MLP neurons of a small language model. Each row is named by its layer, matrix (down: output weights) and neuron, and shows model dimensions 0-127. Each number is 500 + 50 x the weight over its row's rms, rounded and kept within 0 to 999. Numbers have three digits each. A neuron's up and down rows have the sign that makes its largest values positive.
A block is one neuron, or neurons of one layer that tend to fire together. After each block is what it responds to, as a language model described it from the Wikipedia text at the highest values.

L6.down171:569454439490606411497442571521451414532532511454557554616489484405527547459458454445513524498524441510491498513529527454495451454586603583517470470538432544555543547357547522453463419460450471523511472453492557557455540501487602470535580605475426517508517472541529495507495519567404500460541506511572507505497494481471495423431455504576481527547538413513533455485492602550529487508476
L6.down286:560466548528585499499497495525504583540509519451498514470366569518496466506481473520598526534477563457604527458488492435505478487538491562456509514506515503553413460582551473525484460514492550526516461582475576412575515470425527524559537544550438483546447441511537454513558550510543527483501524478627598437546537518423532565449499518460527509572426501516528460445420546574531526481438
L6.down320:531542464475575425412457440477454531518592458517412431512439435543509541508524498513546582474434458574583475553459545432446587559533498522456515454445436445514468519505530516502476438501445537503540516471580595537495460509460552538479468502496398472436467513463576608492492594437427597478545485488494459437548492433548498538517492488574437449442486611511567546484456484465421524492482
L6.down422:502433475582441456590470554488446510509572501588554539488524525560501522482580539522500424524507545493494474507495527543520473457493467488457550502557472556532551467503574521480587415513497507381478432470538415511479496509545511446608514513531508477493526473536528469426547462567438462525509438451569601478491537494496545401582490530407394437413498491509508452572469572541487466464380
L6.down516:516421507448456540568407460561547527446482539562556626560449494510526447570454540491542486489550537435552487531404501488503491431507539447484541430475421491442465436499447461502556600467570496419397513562516555606540517515554438437480625485360441515435529577453504494467549588526543524526473569450486568509512489496454460454494440518441390397553566459515449375485497547515460491482423
L6.down519:612465449531475464506471434455550530506554452514427507531565543494581478622440433572584503445446491535544502519503530531453487548491455412434568525502561501524458534612492525564543571553542425521489449463561468651496510475452488336502534506520450491480502556478463526598487466506558514544507442526518587476555424480553483537467549494502469524557498467566470549603526385467487454428456
L6.down563:525543475529437501571493488529461533534419521520396429383425359445524414505492464380561548530516509505503457627570467475497515542384503583484533483488451506471490497514567480543611528392447511437471564544471501539612460540495424470510513563452521581515523645513467544488467482490440469524510563526514538447503497523499450570513508511494454395458465454525481471492493573475542494544437
L6.down629:501592410465681431525498491480569554472560565585538530450460501506463485586488507510436494601493486481440477511529512516468508568499462544485443499508444507485390571540545477475550487557510489466434420469509479531516429467544474478551541471460493524597493635486555488447498546515483495552546545497526547471480464532524549573574468440436489437515487572541427562507539561528500598443479
Description: Coordinating conjunctions in titles

L10.down110:563477426449579480521440487435493535533448525536459493454522475484533500512504482521554590480525562421552507468436508419428550499542622458588471526499512470578446526480474544475540491521409495534574550416577507565552534530437545437553427427418546467493466460555541445471490569492499461567469560561488457445505411471508571546584510564544557545384533503430456504539520530516578562496507
L10.down189:404485544501553481596483459519590588528517464532453550481489387441551424583491519485526541525345435517484519563501575511378470463532587486490569426462518541502497522511416470471516474561443519500503577530403454482579487510514428477550510455548498422437573509512554498477491435607509465426494501438498453551427469463489488569430506466503457492576549495398500466449524517451437438392541
L10.down266:469436427517536516549566533515519481531539481468385421565519429565404537478457434488535415552628548448531524497517484421446499601502393549506431428497468427487522515465497425513579550454489461446563504488621406520468510470528546556537481581518479525532475435490476490532550452518455392456561502502623403469569482465485408420459461465561483501610473459456397467473493439550506597498421
L10.down292:472362497555649480486435510439469468478465581529454612441456501587529529549531453468589477449513516427482459432424429419576540523457503561427473482514516416502602590383570582549621485456452519465544533506464503549552534467544606486539474502555464561512474534452447485448453587603546475502453503472484508370504484544450474539585389533504517446495513413515428496500460491460401568551583
L10.down369:492450456442614449492467487568563476449439553511439485489511584488536494554479430500507505549593497574555515405540466553502529522455546503568455490595461582488427570486559533470522473592538581509497514465477426501586505496459435437542377428457530393556465485504538505458467487650500484443508496547449506480570457473419499628487508449544488639573493508488573545516490489560487474505522
L10.down508:546446519556513463491628523501529428530428469422416516467604405558581570465480513505430577546611423485529427551510433514529437552522490471499481518528447556546542522440529556612603501475453497480402392460491479497564540552538456539535472520481485551488435596503456570428423517596488497441512533510480558521591509532510507567504468521446456462582532473515448514529469519488437531560461
L10.down521:512536478490512544539531521450535606487549541449608469471462461550541571486585550573468535572422539524504482490462605506549492532426499517433506480493478536460409543610477561556512441493445540523502531527536555540467565530479400443461556532560455396540572533494535492563557479503517609581484453525413517483467440531426470410471437396522507434508404518468448533496557482457557495569485
L10.down541:495574475498533452469581497495556474548492415566444498495590419539600480488499448501506416520557523505493492512397462465404442511541472511500503537567531454490547479550515579470459459539529561441572401519528466556446493517432513464445483540581324415532594447437509584503408534524429478483448498469523516459561604470502472403566551509527558567515493464504474503570467492448489620481451
Description: Coordinating conjunctions after nouns

L2.down570:494560438621453518427407506495567432463468493505527534593457439576490513501507476515594562462447451433532510457537550504509455509474438524462493435516487466419387544392453507495505467419413491494515483493429406637430536438493499507523455564440597452515503472512530566471501547526476409504561515503592498483474487559497564474539476569532475459457451536424501466458511575560498446504527
Description: Mid-word fragments, list conjunctions

L6.down78:453474519520495551469504471547544456535432471545544583479497482533513522604528545534516444572475517513437431447454507490559583499473487456499467464532505504394474459617578432461466566461514508504546511500488587489489529486557555469482472554430451518488588379550478509469440459569562431558427509477516542528546532476496444505474427489474485431453493599523476527590530502537561417589490
L6.down95:533499543550480486419506500534538450534624497492442593524566433511529524481466533505447573432409407396569459556476635530577502475520500445550495457497421545507557527538571445529405479506541541492496513500392473439457478504502491375519521534447525501520431521549597584456533495540455442409442488538506450529585506561469500454460542494478489478499508592457556449463497403469595454535582
L6.down166:664491515521445474518481478409525492519477520498449461465522432558508374535461512555483417444472415568529481493506497435553555532552499484525420515433517475506581533599540434431479446444397401547458588541484557547558562457480548522433507556528546443415465518554524517513489508508484448433356632432473471531500489567472546433533508439552430535481466486502545523457518497398496421523517
L6.down281:501474483514457415500496408540534481521470510470503449522469483508455496411433463570517490442498517444474467489470491452528567556495478362485473577466531500474502486346498462495534485593486474573600446548548423418435478467538583516482622596470432425570577524453460452474471509479590504466479531473596481490476553461570577460547526572453417545507507552507438523581534463441557419447505
L6.down501:552582461511501634563457533497585532482475502572530416527534495514436550539554509540420480517520507509370482524545496504455477550460497422482462544417488558506578487467482485444506504552562512524445534514425509450328500474419482600488528549606506463484482615435499526562400488494541518473574506463521526546467574474590461423524560476612502498485466559457415531501535454501566470517485
L6.down575:443571516508447469484451549443484448510517544344493481557508455519463413434426508587526421509556498571476490481484512572533429476405496468435479557539453555456433536389457429466553532367438520517407581476509423564492553493502521538585536501399535459509442538461466421563449442542448521504455559445489497472377419587540523349504562490475487395538498522526396525538507503521521481510486
L6.down656:550494553509643463485530482476449576485441494536502463437506485513512501481570560450564462511510515430540450591535556505516417518484510495430468450532338467488475492578541488551459548521493488482459483552561524426579588448558526490511450386503480450506481495509546497591543544426448576506570615578527643483530510508543463510519441660452451528512449532524579471522455625547461430454511
L6.down695:430440512515499528550497480456590529488559513486400444436476476398527562504544497445456462433424458593494470470465564437506546510433568501546543494441460564478573499446546416545477502545536486539454517508457436624478477605596521493509440470555490514486522514436457526490476516505496490562379467505582522478514535506498455464522485501539414582554542517474521565475420553498472465577450
Description: Range and clause connectors

L2.down543:498482502525568501499613485433596417536546523490550441293536483551494513557656543545579521546402523580504521537487505438426503476464529425500489458498534506499386532507530452518542476561548479504436510463563485470586528485406526493520606510482542425508519547540472401579370507535522536594540519513495596601511440460518620507453472537519524526464445558486485456577452469532455511461507
Description: Word-ending pieces, such as

L6.down30:493479526456582520605569521535579513346465452485526532525578485566546522488549576497583507519397609552489473451563508449486435451485526572520495383488497480601435429442538454478419525486554472437522476537527477454410536410507485532396536512493594448457535550526585569554496484577488469555496528453509510473452467421520444510419525613427560517499499475424543454469368473472461499568553
L6.down238:561481490522541479520536547549466471529563410489651434529527417505477421497515526500582550454484508499501470521536502478505432544434499475486576528407548532514434619542509511533403500520488421479545546501532466529489535390521582515399550543520605452417492497404554561493593424555581559489577442543466505463526513430455518473523530546420548485492548507442489486400451508554516487605578
L6.down328:559461583552633464609515489453408471467487485563426567471563404513534514490368425518579486539527480484542540483485565483483497495580498489467462506568483452513438516502525489545439538479502418484614421521481534579511442521509492492505369510417528455460513506477447532534432462510431509521494484501434432440545410555500500447448434571524539515324475517478481505430472438520508432511468
L6.down419:467503584414543428560498598501533541437480456523433507517515463617460507480586550457497482452499498596481474510457502365542422498443494542536492529383524537457466522554545526567491477478509457459502513467527480551419562398482521541399593535484493460444496529482531459540543576492414481562596583507515533495471483448510510412504400495463523494545362554477455551441506435432484476423495
L6.down543:490546535473487466488551484564520513509484497476477424561497466484455505478492540551507499371424516541537540417378505464451544475550486386502510358515447401505549462555462551507462474551597466493446457505569455614462590486440539600510573482440514519434506555667473507501391442522569560499578524512474495481539523491491531351432489485527428474527468528564462507453583488480485558505605
L6.down557:545546555445572400558435530581547323505506508459478505527519463528634505537594452446480493460368469494498444494502553450573522462453507544571429513414488500536462537478556530577500479454566471558607510482557512539528517445413534453469572508480502480421580520510489462573531540433441442509466588478468527486549571485575434536574489519486440532485456514566530589458534413463530435484512
L6.down594:460496533525593662440524463529557485508584512525532546498517557528465590541543464475500515514276497493484463503512492516570465514508518515435405544444431466569409553460536584495514490427518488472503518546546573515426475447440540521483559465445508484434544520528576540524515485537459429550495519461507479487491539540424562465347522435473507514457487495465405550489434420546509489564600
L6.down625:464536574523435529499492458462512471455534492450596497452508470466524548535537503547488489549410492491481505489564474556509500477496498594533473561465438490555589537478522520520457497464492406462489460414503523479468532568487452593532538477495512505411554473521582564531525467452560475590509519415476489469482523495500578530472480545528510383558490436503515464472419493509477479499484
Description: Paragraph-break newlines

L10.down31:517597474490548391554499584533498472486502504503465402439484541513445525463522404496444617451628440435533510448525486461469577459503567499490544488480467410483485471450573440505494472497427511530487537510408506483406406474510553411397547542498551471499545537467481442466480477515496445552494468486575547450470555516487499462363538561424517448428420488516505473399428480551507523513516
L10.down90:404648563515446484484463510516474491506674511519474519555565538523526532517537489485475521506472436494525448473532395518420460513518573540526519560551468542550502438528526520547570442566501545527607522459437548621509481515454500396474443507489477469556526471435528368471470488572403470535379507573577490546513530485491544598584460471478437573524565486460558433569497535469571533449470
L10.down119:523474479479633457536458551488539476435465423496472582495503582540593453543433436530472518516491516512502521548455496492443631477523491429573624487400407397459515394441526505559565540512579484499577534548453562488491483502513446444482453459367503594500545482502565516451519469495401472573489518479579483572484473549457451615575423542542494512487484553437463551492511524483472462598494
L10.down261:420485518488654511555527435509529505547483479493557434468524554447511461539495416404436503434282635518498562548483554586465403530513477470521529542475486522541446521533473530474512461498501516427534509586538527517503541446478484532475505453515515524599484502479563488499471514560458464527458490561447554485518501495542514531540376458574458419529583518502459472383568445505509478635509
L10.down310:533484518487514446539416449499488360462475457555392536566514518553460435521513565444444567529375538488437514477503547528461463498547503383474551492451548493513563499505430491534500388458514513505525507444467528515547490594418507460416500517539659502502543562477546405397462341487486525536530440503551452566441400506490463479516492516463502560465467573511466511504482473496485361490490
L10.down561:451573527440421517473563534523470528509486404477522599540424498464464412571586585514421565530452548467485467541549478522444541495488483407473582503461504509548477393538488550414487491468466535509579483412509577503442461515391487416443492514499459475448463580476487489481451365553513552518462498464577450519558526591514472510536465522469458490505533539538500484486644536515577450524520
L10.down617:509586366526420592615554542549523421503486528502530560502481570506441507519471509488473567550339454473580553465520546620501534526500459382491528480440531487430527508569452510539510482556560486415444584599538492514487423532512479428529532532555471500398505602493412482512432485524555514543541598505437519493556568479520495525512472454500401439374451550492467500444552471510484527459572
L10.down649:478503500547370556505482465463451418580537534522455612583468505467504448531478476495513491539499435529535542498488558515499481471390362508534499544607501545478551566468570494419570525591531529561560502398409538521502478514487522518569421483582559438578402502496449486406520375486432510538543481514456470517546480543503426466418589549492488517532516521573408450484609469517568522551492
Description: Place-name final pieces

L10.down17:525487450507501537512595518517499455499479508575581573465533461490504571431531477552556459503528520455486479492495430547516539536569434473411451380514440525502498469411475517534515459420638525466431486547557519616496412557465489434525525478484505539500517517517478476482528410499400461553480531466469495582582579493486418541537601518620473445517482639489575523466481501463551574471466
L10.down35:436565525541531502508574491552512503429502496448524577517479429642493551471433539438520522543481503514452498579502511555498538437514393380453496424450503484489529498474482579539440476454461497517422456490546504529549486516485374570621574420423354526568589417438504470480503411509513567414478509629513487549472540482494490496557584600438496449508472561523482447616531531443513497544523
L10.down67:510489587500379467459487559506514569415508438434496545504429496587468512482596542519500443499548494443490556515536465528494394507444395585532477430518481560515479545499518498518483476654523479487578562553470482619506447531544566552539543490577457468476502500481515504563516438490508515522434503511520519472551479495450564437476542472488467475472489426540498532498462496426508545566423
L10.down211:496363537506550521469575534460506541519568480510487541554510472441529516437615407473511500437554512527479499563508490507498492460593513522560526550531539559526434468524472545445628576551486542520522362505540560508404534486513537479630471553525532422650589486523564500493585481541511444412440472413521585489533438474466429529564531452579463523542471459438557527423419623477478436489556
L10.down285:499536512487507540542570506456421579444539503534422445533416491474415567571531400606548544583420516513537540523501487563501453575524423408487533506554463517450471481559523486459466568447540507390498448488487442550547447517553463566552519594465483459522512604542460446440501422436461508497476424567548523540502564524421497438440528600480494512424493424540537538534446557540513440435498
L10.down327:502505428551501454594523472436428487447516465540479457496666536498434585500584512454592498376453589564461540446460595512503415472471436539539502527456533547485554638531482428477520460417459533503543511420499417555621545385476531505474571483534535456532450517463535506441540440528505504465473506601500471509544468456447587521426402563483404559451576502556493526405455510547521435508576
L10.down375:475485510418477507439548483434522484471562437533538454644494435477502508520566448476430537470455467640549516400489506457476563429482594454505487500494482530603587583542549541497462532540529514453468546473507488498504518440529518511546547511530531460437468432479407461420489488505495514565545544433549545526502461530517473592495531564532436314530457498472531528452469441444406549486477
L10.down633:548490466475538609418451486529431537571518589531492525443470525487496551544471514556533509475612428504490492503520583441542534518378568429511598497467489484476358565481471492459521416549487494409504489512510502562471580428601463530384497472471510467564483519498478518524537505409508446553404449480463566560497477478532430548406504450517434450469484462507446555597428425493537501451609
Description: List-joining conjunctions

L6.down119:527455554470601465551491522476565484664494485454582414478490464512495488561554436520524534541505544511556509630457383552463441512410503518553590555486488498491359518534492424510544478475535609388441494550492487541486439510432513462522485535467533464510476511427461525540565467478456450512545469486422539534583484513509589530483488340526398462529584507461513507487525436542420539545525
L6.down139:490523442476514522455563488481501600469472498614536490466487475507531598516438490484437490490451603465441657549472600495535484548526509425520456569490463465527598394387425494537537519544522479524490527524461520487394453571466500524576550438437550520420446570555513527444490435548551413538509485469371441520560529525519562482485513479454558457515436458459528484509557499537564496406432
L6.down311:448466539515512362506465462472516482566525481561500471573406503491544465448474585462464469547488592542498550456517500580538439476543595531484544462444407530419473544466469486606535454494538497454423577486558490506477442474502498464554536540468468454493538538427531472469480476492510383500565504492556513641557538487490529474498550466609493505434482529449466488429470457547423485504519
L6.down429:408531461531535519456550456433508437510562493553447437624451543428514489487578461517560514528466481516419565426501560459497506499491499516520571485541574467445544442498549428408481519536430515384515665425579496464489608515449479472502510484451524474412495444544500474508486508464469517563444459536505475490492574516503537550535538457500586400455445563431484486473510566473557443513412
L6.down494:520459458475519573506503517477509522529425501458510484510425421520481496472529538484446497527491489473568423492484444513481528547535472369540585493508537446382530445593471549547479517550527579506526404577515529428395565539486525535450495557520442503538450511437466493481414482505483422471442404535535468490477368547474519506531426469472537502526478478554513464505553506517441375491511
L6.down517:495552464518365517548576509392534531433403442398520514491460487557492493494385500453486540514439550393505521550421439630487482556391505497517516471518436500508485545480484535506498422492508511461501413534437487460483485557508495498483485441490556511553466542495532498494494370453533298481540514524539498509597558483635493608552510416511494509426478409468510544511530510431477420449519
L6.down605:414494529550410521513520412534553480444501509560544442487489508496455442532499560613501470501512545387453563510511518480563464437474542509621586461588453432492480481457593563566559577490544518580579458534544543459476522506548459520566574552459526576439426465539473457466485473527498408507513471540579504545539496528536574493555503486466441390432510516498451431563510518441505498491557
L6.down615:446483491555460551584597512563465510520391550416551456525510484482501523528619582550478518551484497473517496435535455523480486490572572531473501575492555468509505537480562469499522514455445510495616518596518538499516492516533445535514470457572537501548486395548583594555502489494480429484535371438541411587509490549578570520483490522501503514475448544421382482441584497497516479540479
Description: Year starts after dashes/headings

L10.down146:451424595516475545577571447389492589456475407440471492531505461456598540491493558507526468516520585472423423488476481415568552442472446468481413496544514540469445440469510556429408560520485587566479500442503606552453530631438403465532526400571504438502429611427517497510459473545526424468503539507474526496465517531525452459523486406452476447486556446515450452440490546553486470501589
L10.down229:533614571547481448462529502568470549574478506462463423500493480548523461522551488543459508452361541420456513494479375495532498544505558483504490513499561504564494524489501599515500453522533492524561517513502447579428570498561415390523596476524494464504511432517540443559482571531536495563542508441578466431523467515575465458566498471500485536453582542558543500433525419468539559555363
L10.down429:499511513673457536468505510510572444440503424428508553533378412474511560575524464469519501506464489499550547594506494492460511479538469533574427530460494481539480405538407529487499535565506543482450509505520465473488507482507598418479616535455492538416619484499448562460532459495500488503491445481522558565548509481622485505462582503489485450484529496554479517560450625559462488497604
L10.down511:518404539572512480443410484466512526499576503521545476548624412562575510438464471523530501474424440490533517561527568498425426487505470543433472460471482492523443441455498586542576588502443466540442469505507482633479478467444475506529548482615454452452474573421501522584563529537412561461420532532491579499552521460471583385408564476457519492518541446563552433571546555492516438575477
L10.down558:511525468534450530574422496519497455539419520508405531441432443557569423520558374536491514513387540500551533559429518545513509504502480507493486500516516558459462507408482467532451381600487519501583395447491552484483532540411504490573555465549438538521477484468487432494377504518576500534534511518461537661506473581498403538549468557475424473432469549582597489541552511528559478508479
L10.down621:487450567520503540593522472523452530426501553488516474463525426614547553489503469524516563466377491521495489484588532471499482463518472538536541652556511547485479440430466539441553426564460440486472534579504402566527519540476492566473503442482605465566531487456541418356486480562546483586534493509610540485602628511436523479490396478556503430471484552385524635475506548537586458511536
L10.down627:449429483432501464524527528522453561521531533507448525452521508485531494468553451470527534410533466453511488535507498477556477578411520453534502582466600601590510533405514422462419494571492565557374509575559486510392472538524496600500495471491466487557414510561427473557547481463457448525527530500522513418495531548460573433480522395484506473510502420625461539511521464518402484442481
L10.down628:477500583502550536467587491540442482504471589535441505505418453525537468562542479544539526432435484517525442498436583456486534451545516389507562535507464461507503549497441507432518499433501507453574480532459417444483426528461456532595460545453547454523506529461437523542510529517437503547492590553444427430420472398482431463466438468497519521461475574494487477475550461449461551543537
Description: Modifier word-final pieces

L10.down45:527373530486454505555526443495542406553530497423591490552487492510448514476414385527563526542432473550515530575430473446472498519519460518468481550491433601547511468499478589489543560582501472569507453487459387521441540452492400556530591497410480480503548452456517570479590518441470435562556585524501505458460435535528541587546439475503459467510490595571576524519525504481433523494548
L10.down172:586483477468390417482527466458475409496480445461433485522487474497467526448598562522456461430509593451532544436492475539534444552415396536548486498541415525458485477461562573551519381505490515563482524479519471391608579515566460555555563492510453448488493493512497487427567456454413553419482423533516545507479553402477459491424426472566590574541528560458459520575553515543532457503564
L10.down216:511588528513531492523505461459512543429494548412459512523514456449514432465492520488492547522515488491466518450529497524586475482519435427461461490447461575520468524497529458489443485483442545503502526480449538503379468522513439537486493557561560567429503460491576544547543416519433517581565418621484520446478556509524453448522459504502513501489413494538495594495517528522539457513482
L10.down309:448478486471508498577450449537491483606514598631463525584531473556508502437484543411494491488445508427420469428540555487548478532467511569510533576476513462455406618548550502582480466516461408455584470486489563492532482504505490505561457485495373580477519519491557474545471426490498475496425513513521513509539486575497540560374572488486467406451462477488493499549444539456517467530556
L10.down359:509426463573489504442562480596409433506428461421549512447421468462557424523536546472504396555647405483616419531440518420475394506482538547462415440555428482476523545499489580548493502434392458526368435494405467501595555504549512454571445434488599512417556470524493410525543491415527524450425480537509439458483442469388582512506549417558468508491565517446524512544452536542459429514460
L10.down573:520475446571530534519443486523493453357430471515492517434484510535480515644507500593543519441403497544410476388460435426395536553482541567477522461496550456505438499519506610502496490478476465475564550430442480476481556468508626549485414584526485551500442403515508548494519617493495492551434468498572507433491554482472525546442459493505443497538532510433506548541568534458481443483391
L10.down653:564475554624567418560498500448441589480452454443556446493509483519426585582474518530529608499705483564477474520539488462562562532514476476639525577480501545477497536523426512457479508520450504586499490407554502438366475437542400484459504563582527446476521593496509554464428488621498542487450542500550445428508533471443498532449535402485503554457548482578520577505477534504516473511519
L10.down701:487519452477560495475486521477502506464476490527501383564458538460536479493414574515444498547527544531546540502516441456537539533361464505581492491573465463416520485597387496534460533508491445486540452504448513377463554512500579421489517445511497471520502508533498487509435387524512553547486464474492566431474441481572466548495589580552550496501545500488457466522566451468518423520462
Description: Inner pieces of split common words

L2.down305:561458555521596515591435547481484580519454475480538443460588442527452553440486476478590527484434522563469604434472540527500501534504504563538478530580461552530520507486487529557418538431513625536545516626490403549489484561527517497498479512408619473477442469518512518514494471509366463411446504495433496591522365430549445479542468499501509596584437529556485582499546449502474478516523
Description: Mid-word fragments; his/her

L2.down159:478429463502584495648548513467546419483537521483522479534560522468531554479538501520522448592556495514539466575595477587566393467454508563531411470598479515560485475511524533417462461453444573479400609557432474477424517519597512551486486586628599549615485504541471495542523497527485490493507407557572476598449570471517542491465549479365580463473497530469451466482451439456460493481408
Description: Mid-word subword fragments

L6.down7:571443516569585478499544441529571510538546484446370395479490502574424542446518504488575472508439480526509444541453454393498427605500469535522478537498489494525423541497567546547533456466531459483524399472621411437533412484506508434432472476496596491522538516482538523437570573471528570534477453393532485486459560478512500557480476445442397476445480506554482509491610464524428448493608
L6.down114:499512442530531461515411536483532500532481478438533492556525466384440440552529549550444438526453473483553466554446454407544503370442383505456598419484467522537568648446591504486458505542409512500534513520487492427473364553495473517472501543498467448579456460426507563473457540492571529467500487508527536457445514415550526520585455554532508536561463503519469523522522456514491511510521
L6.down149:552371515596445564523519460509455524569460455425481512534455535423469464470506480544468528463484496506536506492493490599540488540431466447432478503567516438495538645576496478543503543533536454542508554564483464524522509522491469511470591498495536455553512590546533520441395593426545487415442511551569488537464546557527520489498475466522396478627419574473430495493560576472547534497433
L6.down155:465528500567480546552497414431502565564499495625510528513467514431478494505587463454542450466423490479469447487467420525496510451542554524535472524554451455549447541458482556473489529464509537578469527506478592474478503562479502485453455499490559511492432573545374627558559435525562430496544506560583523530507616491634503561637519497592493465514476526514493486574496465492498466555472
L6.down207:576516475609443480556545488529529528432463560599527480472444518556472484488444495454543478500601432560512489528555528597513460593506389522538548386513506475474543535524512594451574432509507557540394512503496503526515395463524500545521520547424476484472477493489491466519485562469514534548437527453497469503452406501510484494508498466438597471443610445550519468614478478539525493503428
L6.down221:549531542446399615499502445464468477508380481452474524514495431555438525522439509405494471513457521507454536574561471440507406507640541530447565495515484502494491534409478465465453479492492583526429508525541518556542472483520595513432538510502435538518546465581502515500592545545481511439635597432483543421494489526455408477521500491560479501469551527584515448561554534530535438496476
L6.down541:527575588522587518384564405521505526469529536510505518528481471456534533522529514420428556547540487433533490483554491509484580447385488498527569483488527355473548561581522581605486493483482505445501493480528468448480524538500466563527547530526531499502531429461475500526460457560428510491622500511421447501568509480591534439468513555556510628440442516470543551516495443536603434537488
L6.down587:513482520560492439447577440424429506416475550494415536501546493535530553480578442501517474506486535534507481456603465459526517526464445455438577377469480462479484549491497535514548481538498525532361549561439473529391408492577504551413500491495447485498552445518429558497528444463577535508405549386521441506571649508503481507524458572538500458457530442513468480471435462583534453521529
Description: Possessive pronoun pieces